Weights of a small transformer language model: LayerNorm before each block.
MLP neurons of a small language model. Each row is named by its layer, matrix (up: input weights; down: output weights) and neuron, and shows model dimensions 128-255. Each number is 128 + 32 x the weight over its row's rms, rounded and kept within 0 to 255.
After each neuron's rows, "fires in" lists the words (lower case) most often at its 100 highest values on Wikipedia text that the model never trained on; "fires before" lists the tokens most often just after its 100 highest values on Wikipedia text that the model never trained on. A number after a token or word is its count.

L9.up529 [133 157 151 116  83 109 200 129  91 120 122 168 116 157 124 113 172  96 120 144 114 186  94 169 161 175 106 141  86 120 141 147 111 160 183 114 106 150  77  76 172 132 126 117 157 134 111 104 187 122  79 136 117 133 136 146  51 142 159 151 140 129 129 202 132  81  84 103 148  87 129 125 201 191 153 136 102 128  82 135 131 143 106 148 194 138 161 126 112 121 136 121 157 105 118  59 151 197 126 148 115 154 113 136 181 122 150 104 101 137 135 128  91 120 165 120  92 161 176 127 110 186 175 217  93 102 130 141]
L9.down529 [142 138 112  87 122 166  99 150 118 160 114 124 144 129 116 133 126 124 165 104 122 169 109 182 137 132  98 107  73 136 124 121 100 180 108 155 147 207 132 110 152  90 172 145 179 212 119 123  82  93  80 106 108 105 101 132  95 138 103 110 174  63 178  95 100 109 110 125  82 110 118  96 184 158 108 124 142 166 163 154 112 161 102  94 142 140 123 141 118 147 166  87 102 160 115 106 100 202 160 113 133 165 126 151 137 109 120 168  97  93 100 138 175 181 129 135  86 109  60 173 104 127 140 137 141  79 134 186]
fires in: "september" 20, "march" 16, "august" 11, "april" 10, "may" 10
fires before: " " 74, "," 4, "a" 4

L9.up633 [133 139 131 156 137 118 114 150 141  95 102 115 166 107 104 128 100 134 121 137 118 161 145  68 123 146  63 128 176 134 143 141 114 110 122 157 102 111 110  95 132 139 111  73 103 133 125 123 166 134 126 199  98 125 129 141 134 154 151 142 116 101 160 128  98 150  51 130  52 153 140 149 120 153 160  64 153 143 108 136 141 145 158 118  98 131 126  99 102 179 112 100 210 171 149 115 175 133  72 131 113 120 150 126 137 169 134 128 110 127 138 115 103  98  77 165 109 111 185 112 116  52 157  84 118 117 158  99]
L9.down633 [129  87 108 156  92 130 109  84 141 144  76 137  99  78 175 107 123 143 102  90 126 131 122 167  64 131 153 101 125 137 107 118  60 139 147  88 115 166 137 120 163 159 125 174  59 128  92 132 118 103 101 100 134 218 139 204  84 118 108  82 141 147 115 163 173 141 150 130 123 134 117 164 138  92 127  77 104 104 176 162 168 100 169 112 149 107 136 108 125 145 107 126 131 141 109 145  99 117  98 230 167 142  91 219 133 124 116 100 112 212 100 193  86  75 102 111 144 127 146 120 139 103 123 101 164 102 127 160]
fires in: "6" 20, "second" 12, "1st" 10, "7" 6, "first" 5, "5" 5
fires before: " |" 47, " round" 7, " " 4, "-" 4

L9.up353 [147 200 139 164 141 105 173 165 125 110 112  88 156 122 140 121 153 143 101 128 101 155  91 104 106 172 139  96 121 134 123 151  50 169 120 116  79 133  25 121 163 100 134 168  84 147  92 127 177  82 100 124 127 110 118 206  89 129 165 145 138 165  93 120 142 117 117  95  81 146 128 135 139 126 114 148  42 141 151 121 124 130  89 154 174 136 109 172  98 145 117  90 102 151 154  89 169 138  92 128 133 118 129 106 176  84  92 137 182 144 140 156  79  55  78  95 122 154 181 117 134 133 143 130 133 108  71 106]
L9.down353 [144 108  83 109 144 139  74 118 125 155 167 127  68 177 217 149 121 142 112 117 173 187 105 153 182 118 107 141 126  75 150 144 110  83 102 188 181 115  81 198 117 138 124 135 127 163 104 119  71 144  83 119  83 139 140  84 104 152 189  87 127 210 117 150 132 136 130 133 156 164  46 176 104  83 124 128 167 132 106 106 209 114 142 144 147 152 107 123 161  98 126 128 146 140 127 138  62 102 134 103 170 153 133 157 135 157 123 127  99 119  94 125 145 176 118 113 161 147 127  90 116  73  92 183 157 144 138 119]
fires in: "year" 12, "april" 10, "january" 9, "december" 9, "november" 9, "march" 8
fires before: " " 71, " |" 11

L9.up326 [144 115 176 150  82 123 155 177 148 120 166 148 129 130 157 110 166  98 125 212 131  99 143  88 178  86 143 125 117  51 163 156 140 144 179 101 114  86  92 167 159 140 110 149 112 148 104  73 166 147  64 147  98  87 179 124 152  89 170 135 177 162 132 129 147  93 108 101  69 137  89 150 140 124 162 119 131  92 109 161  80 136 131 136 122 193 128  81 128 117  70 100 127 159 129  99 163 131 103 109 122 114 140 138 180 137 113 148 158 214 113 132 107 125 159 134  77 107 138 144 146  67 126 112 104 150 142 109]
L9.down326 [176 172 159 124 109 118  68 100 107 171 131 150  99 117  84 143 120  89 167 117 118 159 106 142 178 132 135 149  65 164  60 165 131 112 112 171 123 144 126  78 131 148 147 111  87  81  91 139 150 113 129 136 108 185  98  92 152 196 119 165 123 110 154 171 102 169 162 130 167 128 138  99  94 169 127 117 137 145 138 106 146 115 116 139  92 113 158 139 164 115 154 106 159  90 131 156 167 123 163  79 124 174 120 207 153  33  97 121 173 172 124 135 119 129 123 111 131 117 121 148  99  92 118 136  98 129 193 150]
fires in: "march" 13, "july" 12, "february" 10, "may" 8, "january" 6, "april" 5
fires before: " " 47, " –" 8, " |" 5, ":" 5

L7.up400 [110 119 151 155 117 129 168 152 120 126 127 155 119 182 164 106 124 151 127 166 157  75 193 109 101 158 119 113 113 104  75 172 115 178 140 129 116  58 123 142 151 112 184 169 120 106  69 146 125 128 117 170 112 153 153 167 112  92 138 153 149 102 135 128 161 113 128 112  73  74 113  98  94 103 150 153  95 142 116 179  56 113  99 156 182 125  70 101 107  91  78  86  74 138 180 137 130 109  53 169 106 102 188  92 144 136  93 186 161 153 119 113 101 115 108 148  81 173 122  71 117 137 179 166 140 186 119 169]
L7.down400 [ 62  89 105 161 145 198 157 134 131  65  98  72 153 115 126 134 185 144 113 184 107 167 153 171  86  98  81 149  56 122  71 163 117 159 163  94 142 126  44 106 147 141 151  93 120 153 107 174 169 155  74  93  52 128  98 158 100 149 135  99  92 179 173 106 167 127 128 157 110 106 134 130 157 135 138 107  74 142 120 206  90 166 127 178 129 143 130  83 119  81  80 154 125 127 115 117  98 166  99 126 131 116 119 183 151 130 122 157 106  98 135 147  80 152  99 146 149 131 183 104 149  56 163 133 134 141  86 130]
fires in: "university" 24, "republic" 15, "states" 10, "world" 4, "institute" 4
fires before: " of" 21, "," 14, "." 13, " in" 11

L9.up590 [ 87 116 156 132  93 127 159 107 117 129 116 174 173 116 175 131 143 107 125 220 123 175 122 103 138 153 143 152 162 108 146 150  92 147 131 163  84 139  91 125 158 124 102 148  84 125 116 138 173  96 190 115  69 133 160 147 122 142 157 148 155 100  77 100  53 120  57  33  96 119 164 145 103 156 140 125  98 183  59 140 120 137 103 165 167 130 140  84  61 135  79 148 196 133 117 137 115 101 106 164  90 104 175 128 215 135  90 166 132 140  67 114  86  74 171  91 147 175 215 117 118 115 116 108 136 140 124 150]
L9.down590 [146 122 128 119 105 153 128 127  89 100 115 178 177  76 218  92 171 116  78 176  59 139 127 159 104  95 144 118 148 158 115 152 164  98 132 201  96  49 153 130 138  84 134 158 113 143 120  85 117 161 188 162 108  99 139  87 113 116 139 122  69  59 114 101 105 166 166 129 105 129 187 137 103 125 138 100 125 158  86 147 115  63 134 112  79 119 157 109 144 142 138 189 127 121  99  92 186  69 149 148 124 130 127 184 170 120  93 123 133  96  98 143 105  63 132  62 144 137 132 114 126 112 143 143 119 176 159 133]
fires in: "november" 20, "august" 12, "july" 10, "february" 10, "april" 8
fires before: " " 62, " |" 10, " –" 10, "\n" 8

L6.up48 [135  87 141 148 124 114 106 121 126  71 159 173 175 153 104 122 138 136 100 116 113 103 142 128 147 134  68 150 100 111 171 132 136 128 100 164 106 155  69 109 255 118 129 164 112 121 217 125 175 198  84 146 120 106 144 111 147 130 159 144 139 102 165  55 108  94 110  68  95 103 144  90  78 173 170 128 146 148 119 134 202 148 126  87 128 116 143  70 107 136 104  86 116 136 135 105 161 108  77 107 145 128 119 107 121 120  69 208 116 134 158 163  96  84  89 157 187 158 125 101 135 126 124 127 145 142 114  75]
L6.down48 [120 134 168 119 166 102 138 102 108 115 159 141 157  81 146 126  50 133 145 129 116 159 159 108 111 157 111 168  90 138 152 184 139  98 155 156 105 100 127 131  76 169 141 124 190 103 139 148 128 152 176 124 134  54 173 154 102 110 172  65 106 160 141 134 138 149 126  86 148 179 111 180 109  77 133  77 146  48 156 126 109 134 129 154 138 116 121  80 146 115 193 121 171  75 105 104 102 141 147 107 111 168 141 114 127 141  89 112 110 139 188 202 104 123 132  98 144 127 125 159 146 188 158 124 140 100 132 116]
fires in: "m" 47, "second" 8, "medal" 8, "third" 7, "first" 7
fires before: " |" 25, "/" 13, " place" 9, " –" 8, " relay" 5, " round" 4

L15.up122 [128 117 132 117 132  99 114 105 127 147 150 120 124 130 115  85 103 125 129 100 114 107 152  82 141 231 129 132  75 127  85 164 130 172 155 138 118 135 108  83 155  88  90  52  89 150  80  87 112  87  95 174 153 135 184 165 144 145  84 178 153  71 150 105 157 122 116 157 122  65 171 127 142 109 117 116 174 126  53 130 130 208 120 129 115 148 169 102 121 173 148 158 144 140 121 131 181 105 133  90 176 126 126 158  99 148 132 122 149 166 156 151 139  93 136 208 127 188 139 126 113  83 126 136 112 132 139 122]
L15.down122 [136 170 140 118  55  99 172 126  62  82 152 118 100 141 125 152 129 135 158 160 145  91 119 108  59 177 105 137 116 118 105 120 139 107 138 146 169 141  84 168  77 136 131 176 126 146  93  84 128 131 138 170 103 101 192 151 135 130  63 169 163 109 133 147  94 129 152  88 130 155 137  98  94 183  96  86  66 173 140 162 195  71 123 105 105  88 142 126 171  71 165 137 126 118 128 157 166 142 142 138  96 145 118 102 177 140 140 164  88 172  40 108 121 136 131  98 136  98 157 121 111 130 113 102 160 173 136 114]
fires in: "0" 59, "engage" 4
fires before: " |" 25, ")" 11, "–" 7, "." 6, "age" 4, ";" 4

L13.up505 [125 123 154  98 117  69 102  86 168 118 152  94 154 145 108 136 196 107 128  93 103  69 136 108 161 175 125  76  77 104 135 121 143  97 202 140 169 111 134 119 161  88  55 128 137 130 139 102 104 180 119 146 153  81 198 136 189 150 168 137 121 105 133 103 158 152  68 134 158 108 154 171  96 154 117  89 149  95 117 130 125 203 144 148 101 172 193 101  56 175 159 117 156 136 154 103 123 161 100 129  73  98 167 131  97 134  97  89 142 163  58 150 177 106 154 160 140 139 107 111  74  87 125  90 145 177 109 121]
L13.down505 [130 110 105 122 127 116 170 106 106  79 120 122  87 126 159 129  91 102 172  44 161 128 130 149 163 142 115  93  94 155 123 135  89 146 188 153 130 128  94 107  98 179 109 144 160 128 114 119 100 130  78 185 153 102 167 150 131 144 105 182 107  95  88  85 180 147 136  86 158 181 164 146  68 153  19  70  57 127 135 122 154 114 131 134 133 155 144 205 135 174 133 139 139 139 153  78 149 128 164 147 155 135 157 132 146 187 187  95 107 201 112 138 110 107 109 142 131 169 106  71 129 114 152 115 163 147 108  56]
fires in: "0" 66, "randle" 4
fires before: " |" 32, "." 13, "–" 11, "8" 4, "le" 4, ";" 4

L7.up357 [114  94 169 131  67 112 177 113 110 154 189 101 136 135  74 100 158  95 125 127 122 159  83  71 143 108 158  87 142 112 135 164 130 106 136  76 108 127  72 140 153 127 114 103 126 144 169 170 177 188  51 145 109 140 139 149 101 139  97 102 141 130 100 174 155 105  68 124 128 121 127  87 129 108 103 147  94 123 101 113 152 139  86 133 104 164 139 169 119 142  93  93 151 170 104  95  99 164 131 211 155 119 112 127 148 141 187  50 194 188  79 121 127  67 150 174  95 146 148 112 108 128 134 110 147 110  89 164]
L7.down357 [184 160 103 159 117  90 164 172  96  54 140 106 137 115 166 110  86 126 112 178 140 100 140 136 153 147 121 156 158  91 126 191 107 148  97 151 124  65 138 124 102 145 151 193 109  63 143 129 147 178 120 114 132 226 156 131 174  56 158  99 152 140  81 135  84 117 140 117 148  71 149  96 156 115 137 173 141 120  99 136 114 131 153 142 137 161 156 128 133 112 146 139 141 105 137  82 122 117 123 119 187 183  94 135 171  94 103  88 105 122 139 133 164  98 103 174 151 145 105 139 153 195  84 163 145 160 113 179]
fires in: "september" 17, "april" 10, "july" 9, "october" 8, "march" 8, "august" 7
fires before: " " 66, "." 4

L9.up271 [106 169 143 121  31  82 162 100 128 120 161 165 166 154 112 117 183 152 150 118 116 146 152  99 147  75 116 164  94 154 134 180 171 133 160 119  96 153 111 135 126  77  86  96 110 122 170 132 162 103 105 145 109  69 112 132 128  91 140 148 136 166 119 150  93  62  55  88 167 115 105 115 136 186 164  86 118 117  89 142  93 146  76 178 163 110 162 117 146 106  88 127 206 179  92 114 118 178  72 133 182 140 115 102 166 147 172 140 101 189 130 105 123  85 155 113 136 152 105 149  41 121  84 141  77  86 131 154]
L9.down271 [145 166 105 135 111 150 112 170 111 154 165 117 182 111 127  77 114  97 165 192 102 140  86  82 123 119 114 151 144 162 114 190 142 107 104  64 172  94  85 104 100  91 139 122  84  75 179  95 162 149 108 206 219 164 147 110 117 163 151 144 132 109 132 121 135  64 146 117 151 197 150  70 130 114 159 139 207 109 142 126 110 192 132 102 191 120 102 125 115 153  95 138 118  78 106 113 123 120 128  91 142 169 141 166 152  86 170  89  86  72  97 124 142  57 101 192 102 111 118 156 101  75 104 158 146 161 140 101]
fires in: "march" 14, "october" 12, "september" 10, "april" 8, "august" 5, "new" 5
fires before: " " 54, "," 7, "." 5